{
  "d_model": 256,
  "head_dim": 128,
  "norm_place": "pre",
  "attn_scale": 0.0884,
  "tie_embeddings": false,
  "init_std_o": 0.0102,
  "init_std_down": 0.00511,
  "schedule": "wsd",
  "decay_fraction": 1.0
}
MLP neurons of a small language model. Each row is named by its layer, matrix (up: input weights) and neuron, and shows model dimensions 48-239. Each number is 500 + 50 x the weight over its row's rms, rounded and kept within 0 to 999. Numbers have three digits each.
After each neuron's rows, "fires on" lists the tokens most often at its 100 highest values on Wikipedia text that the model never trained on. A number after a token or word is its count.

L7.up47:407518444500443533602543515464573516511422504497423528547546542515385479499536443508593563525507504472617489458476408470581529458497575413476519594540526575477404479447501493487468518519544514467539400662499439585437496475499484429439550517484561535502454526505512474526578526498490592533525487514552562502612411548481463539414470517411528485475529451515433498533559478498445477432498473448431572510486539550498489437538480481528500560429604446462532540482491460497478425489512557440503609553585479461441476607480519459550558447484442487519482451615521435523550502422449496345
fires on: "re" 25, "," 10, "ra" 8, "d" 6, "ack" 5

L6.up419:577534439464441541601536452465476462499494478523568445495472532596611581512459508479498535437542312555416509534546457442585554423524479417518514546455500518593581545543514501488491490514531499537429518538509579513426488455522472543506466433580569366532515456521531417490485481409503445495477565489511518529505428529439491610486504439445528499532521510458517488407484568447610513504439478350469501544519473473433531351487469528548497536512595517535529589459497534486461490511516554419485513520439479559583545462504452454535525561472478415469508524473531502555502490537486451472
fires on: "1" 28, "4" 11, "2" 11, "6" 8, "5" 6

L9.up406:465480509502528541469497515456637486444502496498432449481474482529458456529476564564446472445490535437493492492504406393454473506395564431536495403535473432512455508523478531487484501551478548476433496460510443445493497505432508685487535514447535540426551656507516467485576459525530522487484415486521529498542501543473537597582434486526632446530563481513572571500535446415528543447513453563457506452500475487409546462462560513545495497536494528419478452545431510501487553456571488551534446478470481425492352488389477460500443453470531550498471460531550526425510400467498485517
fires on: "s" 13, "h" 13, "o" 7, "at" 6, "y" 6, "ol" 6

L6.up959:491534528577424492486503566485430484537443462369497532439483488450512355533503539502504474473473477479553516581467494512621575444490497457487522508503449485437486574497489560469460522535493567496440489545582504525485391529503441523533512416398540514545491566513476432475579549547444508485564479524394535531469462449588531518443454523505470466428528506428433439557428416486442509513541421524515445520518453472569487538563550482420498462468496500477533471525447466509523439561467570494488518580508471444504527529405552539452595455494519353502539538540539480530472460517544513528
fires on: "r" 18, "j" 15, "il" 14, "l" 6, "el" 6

L9.up327:500415489409427447450539504489532522526468525564567488509595538569518537554509567505557539480454483581548549593408483411463511536465561496522503470439492381600422516460487482410580399451565537536479498499482496492479493626534471460481611489425598466494583497503484569443533417486563487446528476540453466588452433559538492573529460456536572433557562458512493561465504452424434482443573528505453439573498565488474507418539498456430474473521495564530498483490458527447483465489489495541450535444529515501582580494471453435491465511453483411419569507585507433440432469499434494416
fires on: "er" 19, "w" 14, " and" 13, "on" 11, "," 8, "n" 7

L7.up188:585580425586591467516517453417464528498523435478460396439466597478551435496550481385475465546445548537462442563532579446508460446553457490500548533505470602582460449498442639460509579479497514509512521526468466521484433496528549552407451386455517391580516578644425551513510603448500453491510554463525559499597465440550545477472478449456516514498556568457541527529518516505500513534483444497456509468502506581482483496529554519462624521509512497494422446447535545508537534574424496492482605625497506385560461533537451461480510486420582488546436431471544450473532542510491546555
fires on: "ie" 13, "ac" 12, " g" 11, "t" 10, "ue" 5

L7.up980:490465440554548407507455483486512472467481406436482441557470637481491624412465576556502529469599497486543553484565482567474553551437467539463484405545411504504507512498640526450439584579581483485469521526529484561474498502537493515535601432401551499458500451533547417521587542563471570525594452456514427478408496552524460509533486528480483449444620523516559530436487457463544499499487442478525484497530423515441536535529496477475449499336533529488555444522439501436506504436540486516560520478507493412550494538429537542510423531471462511526448495555529518437507450580465406491
fires on: "s" 28, "y" 13, "en" 10, "er" 9, "es" 5, "x" 5

L5.up848:537469471515485579487509576498531482634482492527534451427526524454576520549500425440511483540421523474539462614549491468444570576503542443504487523589542471455542532445490489508567612527489421494546381461506531513447526425547509526426469451433477546443550487610509530526461597458520482489449476592489456545391478461521526498462531387583513449436470507549565545484441422553490457495539497446545492458540496382555488532536487457559470472466469351487565550526463489549502468500494455585495463470489474494486448611531537463505389467489544488534549596578556507524410489542447500500
fires on: "an" 11, "er" 10, "r" 10, "in" 10, "ed" 8, "g" 8

L8.up751:477399564407557441566520489506587434494457504438486443493520609499532480505451468499543540408494539495523511575449548483524469455514464405490539493473509522548547506489476530499567500501466485577433539522563618615555550531536507527450507479512439501488583427556493483476493568469568466453437464512511486512454447493511581468549612486483432499512494478410431476504454559569485443538496357600572453547598407568466442572434556496554390511441497451527471424518496473502598535500478541532534449454503555517511508576476542459524455533521585472438534458535559552422497551422432415604
fires on: "n" 28, "d" 7, "u" 7, "g" 6, "h" 6, "nd" 6

L9.up774:488524482469473507451458559531557475466408507439431505468565474578568532471492516538430470483542544463563410527452499522523472390485585496386455495494551515520489433567479438470467399510484609425472544564406586450533489469444501581518432504478487479469465540538490546437532545431527528546499504474470560496502586465536587480556430448462551533502566535516484603539444433528448551491457384475603493486493523511408410556501484538517534482479500375468532500462446579423545476500507540458558481538448530606556540508605555406557520445529503451470512406539563568450447606472534489503
fires on: "at" 23, "al" 11, "c" 11, "in" 11, "r" 8, "4" 7

L8.up140:502621484475482509521468499475499452439422507521481465561446621515523420532445529571473550538511516475564549482463504522640446546452493547503508467467533496404539486328549478529510548557523529486470477503574478524514532516524523486435467446566472571457450590512426497501494519507535545490506464466554545533515520429401522493477344499462508451502510586420515587479429504483620476450567430438432418493491499470514485531454477409539536511542493465448479459492542534471490544513461516511598471467438546464497484500511480569477435473549513541566497425519461503442470515591493464402
fires on: "s" 48, "es" 13, "i" 8, "ts" 5, "on" 4

L9.up231:440529518492507552554452570510519440478509528503554473463509580458549487457486444472601437470420505437514472536506507348457536480533429536494495463501461462527543514496507491434444487545511490564466483458449492520491594527537505520515591519556567505532556434465446481489501498466487463510457465562521443571434446458533578550504456523501523469461436548480473530478461562459478551481424565468455462539496446521520447448528536405581388453497558600508569477560470465434529554566450557620532437619472480535606540520569488582468488475546367493423596427521495467467384560519369504506
fires on: "en" 24, "y" 14, "er" 11, "n" 10, "on" 4

L6.up991:545568523458562558500499612481495464404451413557514542520514402505563494515523462438513565469540486493503418534479418444423430469508491527596475527501503460473501529480480495517515453618510575472544460506540456532560490464494527565494558459540508535576508574459563564521539535499475557564518460605403517482510565466547401495521532461517419437465605511491529461432473489540445439492480471508532565480432495419454439493501567447458482443462466379417564577564554379542457545494624451592463581484445460555490460524541558525521392480508429484514437470580488448428456468466419559459
fires on: " " 19, "g" 18, "mer" 13, "r" 12, "ember" 9

L8.up915:529394535514443424508592488468406443559412445422560469463430574597556483455508495488522528488514449510486493484413519538595430382472548416503429538515449495542549559517537475507546480496514495516482490479509573497566448505581521515510443569440444549470480428565434519381512438523528598525506501458494603494440489525497476536587482535517437524451530562468453557524495408423477520458441446559450583459520539595552520574492431451589507516374572457540512548439494506473559511545477510547489609546508507535552497553469518411499506428565565395409505514462594458469467480497519532548
fires on: "n" 20, "l" 13, "a" 9, "r" 9, "u" 8, "in" 6

L5.up826:430555542460494436519513492454535548422468482483499482479477582494510599525509471445496521482538509538536497534487485580523509513458524548491478456482474462416560608457516537427572553470504459501470532398575551491531549469483480543457502525479563526516452582504538462529524526524517459495455455518429518573495387510518473501467464564569592561479405503558493484518493543526425595449482474563524474546490475411545504492425473518570581394551490579482561600432526553500565449588532498517486515479465501465509479461503521494478464462594465505424436596434466434397544520505483481504
fires on: "ed" 43, "-" 17, "=" 7, "s" 5, "f" 5, "et" 5

L7.up5:446552494420517514439486487458513582634503445509493437460554521546452398453580488570522490416499514458432575471527546502447537481561476464481505579475481495545511553533603494454498601502536452490414464508589421648473445505511487501470530565462520483554445557473435447511520609479502493468455501529567462550585447474612471504428490500499404492435547509529477483500487489439429510543501505440533528468455588513537562533453571470483411498570464428472554535512426444460547397655470515520493497458552506582487455469471461536566508492584468433510495419487465425475453498593531507549
fires on: "on" 25, "il" 17, "p" 8, "el" 8, "if" 7

L8.up554:526515448595545490484431566467505522485420533479435502509449515508469544538449556494466519498467522522488581406484449626467467571432555479543545419574463445506517508456546426443436540440531580484500553452472471491540523535578507516530437498417463546428517404520550392578615498553447543473502433448527565516438533488598463478457485582517464589523616435494507438553459500421475556467503446538472526515505513533529509502461492409585444490562457630490528548542485490432418484516560548501484512523373494418449527527547618504524470457467489589551497469433462578446464536497566523562
fires on: "ar" 44, "ur" 9, "x" 8, "an" 5, "as" 5, "er" 4

L8.up737:572482458451473572568493471568488491564411570464506524542470626513555565459399542588428429579614530439556554509417445426428494468477479457520482515516493565512516556475513454631548502619397481540462484449488582560490484511522409626485537534486509519525600496592475521570554515559505558468536548445513506515456472500582516501458496371546508488462542616527498554502465484477463535557465509422586398469459487482477453539440492448475462509513426445413603536547522557490438515526476493469574491420522469444581569485551494566550393506557569489498439513562492443471591473494487478520
fires on: "g" 32, "y" 22, "es" 10, "a" 10, "e" 5

L6.up120:515477475505423457537496466562566521477442472482628473484501565474471475418389472586449451425447434455454483569432447445510465500486508588509516534493479498501453377449543540481546568462535456573546514537394525542514411533504599563540526506420459549553456474579359512582506425441539464449433537540490508465508517370482528442482503424515575537492514545423583427462500457564530425475477428500587513517474529565465432454442495436517435585516540502534543578404492482513511508491528568501469420529542458531539556464486475535417435509491532509530472463449510485443594610610391455535
fires on: "ol" 18, "t" 14, "ic" 13, "i" 10, "z" 6, "e" 6

L6.up88:520527590495528512542467500451475451523592533476500447505477569454556438501419494615449557481610547569460497452434467571457416491522585521501464459444464474509494461410482529546517533569580594491614440480543557481516543523511442503443507513527558485496544585463507520538512525528508502494513576477606461528452485381468484518497494428521446416438619546525508491549435552428594535522497471490489521494411493574463462465567521524492537453444514456569506458461459450550528596539525582458501542506502496559456490498471488516467430564476538405473437439393387546472514405564486420371
fires on: "es" 27, "ear" 14, "s" 13, "e" 12

L6.up891:447457529533457493579440526549550459470554442502553474562452544550477462518497430504570598538523450464469472530505498475487502514535446582518509582471393539456554481594532478447431549492462560540469534526490444472515521561493430561535468464412551492456424485494452525614537502462548603480406551530444456508633450484438447533489411505466447464511552472540456531582463463459572496429513477460529555522567527480488482445512523459532420554537517531542582488408546530508398503538515521398482467660457567516500535600480485522493478553509492505503487472620545549520433450407495477466
fires on: "v" 28, "w" 18, "f" 15, "d" 11, "h" 8, "re" 7

L5.up446:491540474494554543476412419450478469523526492474466403446574591499490432576501478489518497466582486480519497518489548499535485462474590546481502569520507563492508430577490477533520543452483501437504496520450453538471430434467451506476520545488515523526568517529555564480509585452548554427516502456446543465534477562504526487478474523438568444558612509469538508316464518455529642455501539661487513500422508542451476497389513434510511541492502444485444425547654558440451486467414458597449497457554513540548497587587462539487490434508520484580479504526540558547478473496550538470
fires on: "ac" 22, " " 19, "m" 17, "e" 13, "es" 7, "t" 7

L6.up908:480483518434473463552566520458554462453452514426491432606447514524533604525439515494437481548505586527438476493511423538483473622458550503509417548574587467557425481515544530494493466448528512582507378394567445473508498562428470484487530503508506458469537502438340483516470512548475532564463483447556506534565568480537565533526563532444509458512513528516511498504530557535385443422511503548526478435480509557455479537460443505499564508499450509520528480544442528531608490519431509494665538528537513539408465573549479467505506549524526571399484491394446453528553443489555529546
fires on: "t" 43, "or" 11, "m" 11, "s" 7, "y" 5, "o" 4

L8.up619:500412493556449525497577547484518497517496553436453529503516516517468482422504500532518496491431471496502500572501447461513518537486659582463402544605502486511504534451488533500562604477530503533544401533409440523472534537535391507508503495477437465519456472516524415461482488451512475453470522513545566514511456554502532516488471491490489529490482503571516528525430477380511489571538459520478504443542509532570455468458514504361485625389587586567430599454427491478497552587481560513472551474505379525389582511395437504503528460473463547565430549485447507528521520502558559477
fires on: "a" 50, "ra" 21, "re" 12, "ac" 4

L7.up900:503456389566443525477456517420528522479486469413510545459470474541414381423388451473446559494489449497540533452432448632591508465515519411514431543534470501473506516475556546486506557482436474589445501523522516520514418551531474588507425364495507512448493520550518474504518442475534554531532518535443631469420437499545482387418490470463515490403506521506499508532486571441506564523412569554375525519480413453493489431546443497518518581624506603546451568450512498486574520488524518503449554437572429434512558563547531537506538529524558469490527492572513502497438490485443439484
fires on: "l" 46, "el" 10, "ess" 7, "k" 5, "and" 4, "m" 4

L5.up332:413488488371530441476536560435483527522531462556499498492414508536477487439570537550434530514490472451516513460513444503480558450348515444490458494376490607525567532460475598508556486486461473591493493380514463505583511526465493581478477431513557447564504497472486488531456558526433566443415571447383540532515545466454480609462492486511600478429523555476454520524452440533473556557607497553433544533515487535501469472453538488577520521553472453494454505442529412580490495588497448473480528437486511453517480497576578518443467516623467443474594522541526485427451472486588486456
fires on: "g" 15, "in" 15, "ed" 14, "s" 8, "p" 6, "ent" 5

L6.up965:504568515525536476398486438481433536507522565507472557511453492479579527533371395480497527553508549466419477514442527502456460506596475510533473431598457543525439481470488530571471416520432548553503438521514537482459495473516509568474494441400416507488494594484496527492495517452477513536455507565454536442596455461508473493556520561556449577430454587533571521520504561544549490593507496505554583522609528546427556432438532481369549574493482442429543513552435488529537448547571484483429493436448484547524446555418494537520489502446426519533414576510542462475456510476463524447
fires on: "r" 20, " " 16, "ust" 11, "e" 11, "ary" 11, "," 7

L6.up767:531493477517469472580502382481519560415500665486490504546494478580577532475432584451469525432478482472495490520553485510474492508523563478522495538603535518492546461522632462446470650398526470482485528557488525526518541518561457586502483508506431582596614454489435515496451521393530495457445480535516422506506560483544466507483566443458553512456422480519530493483410428490530528589475484524488503514494499542451458371522549468524491519487564497489516487455528512501478523509541538519502500468457411492439561466505454520524577351473537585412451440515566538461553451551473543449
fires on: "e" 15, "a" 14, "i" 11, "ro" 10, "f" 7, "'" 7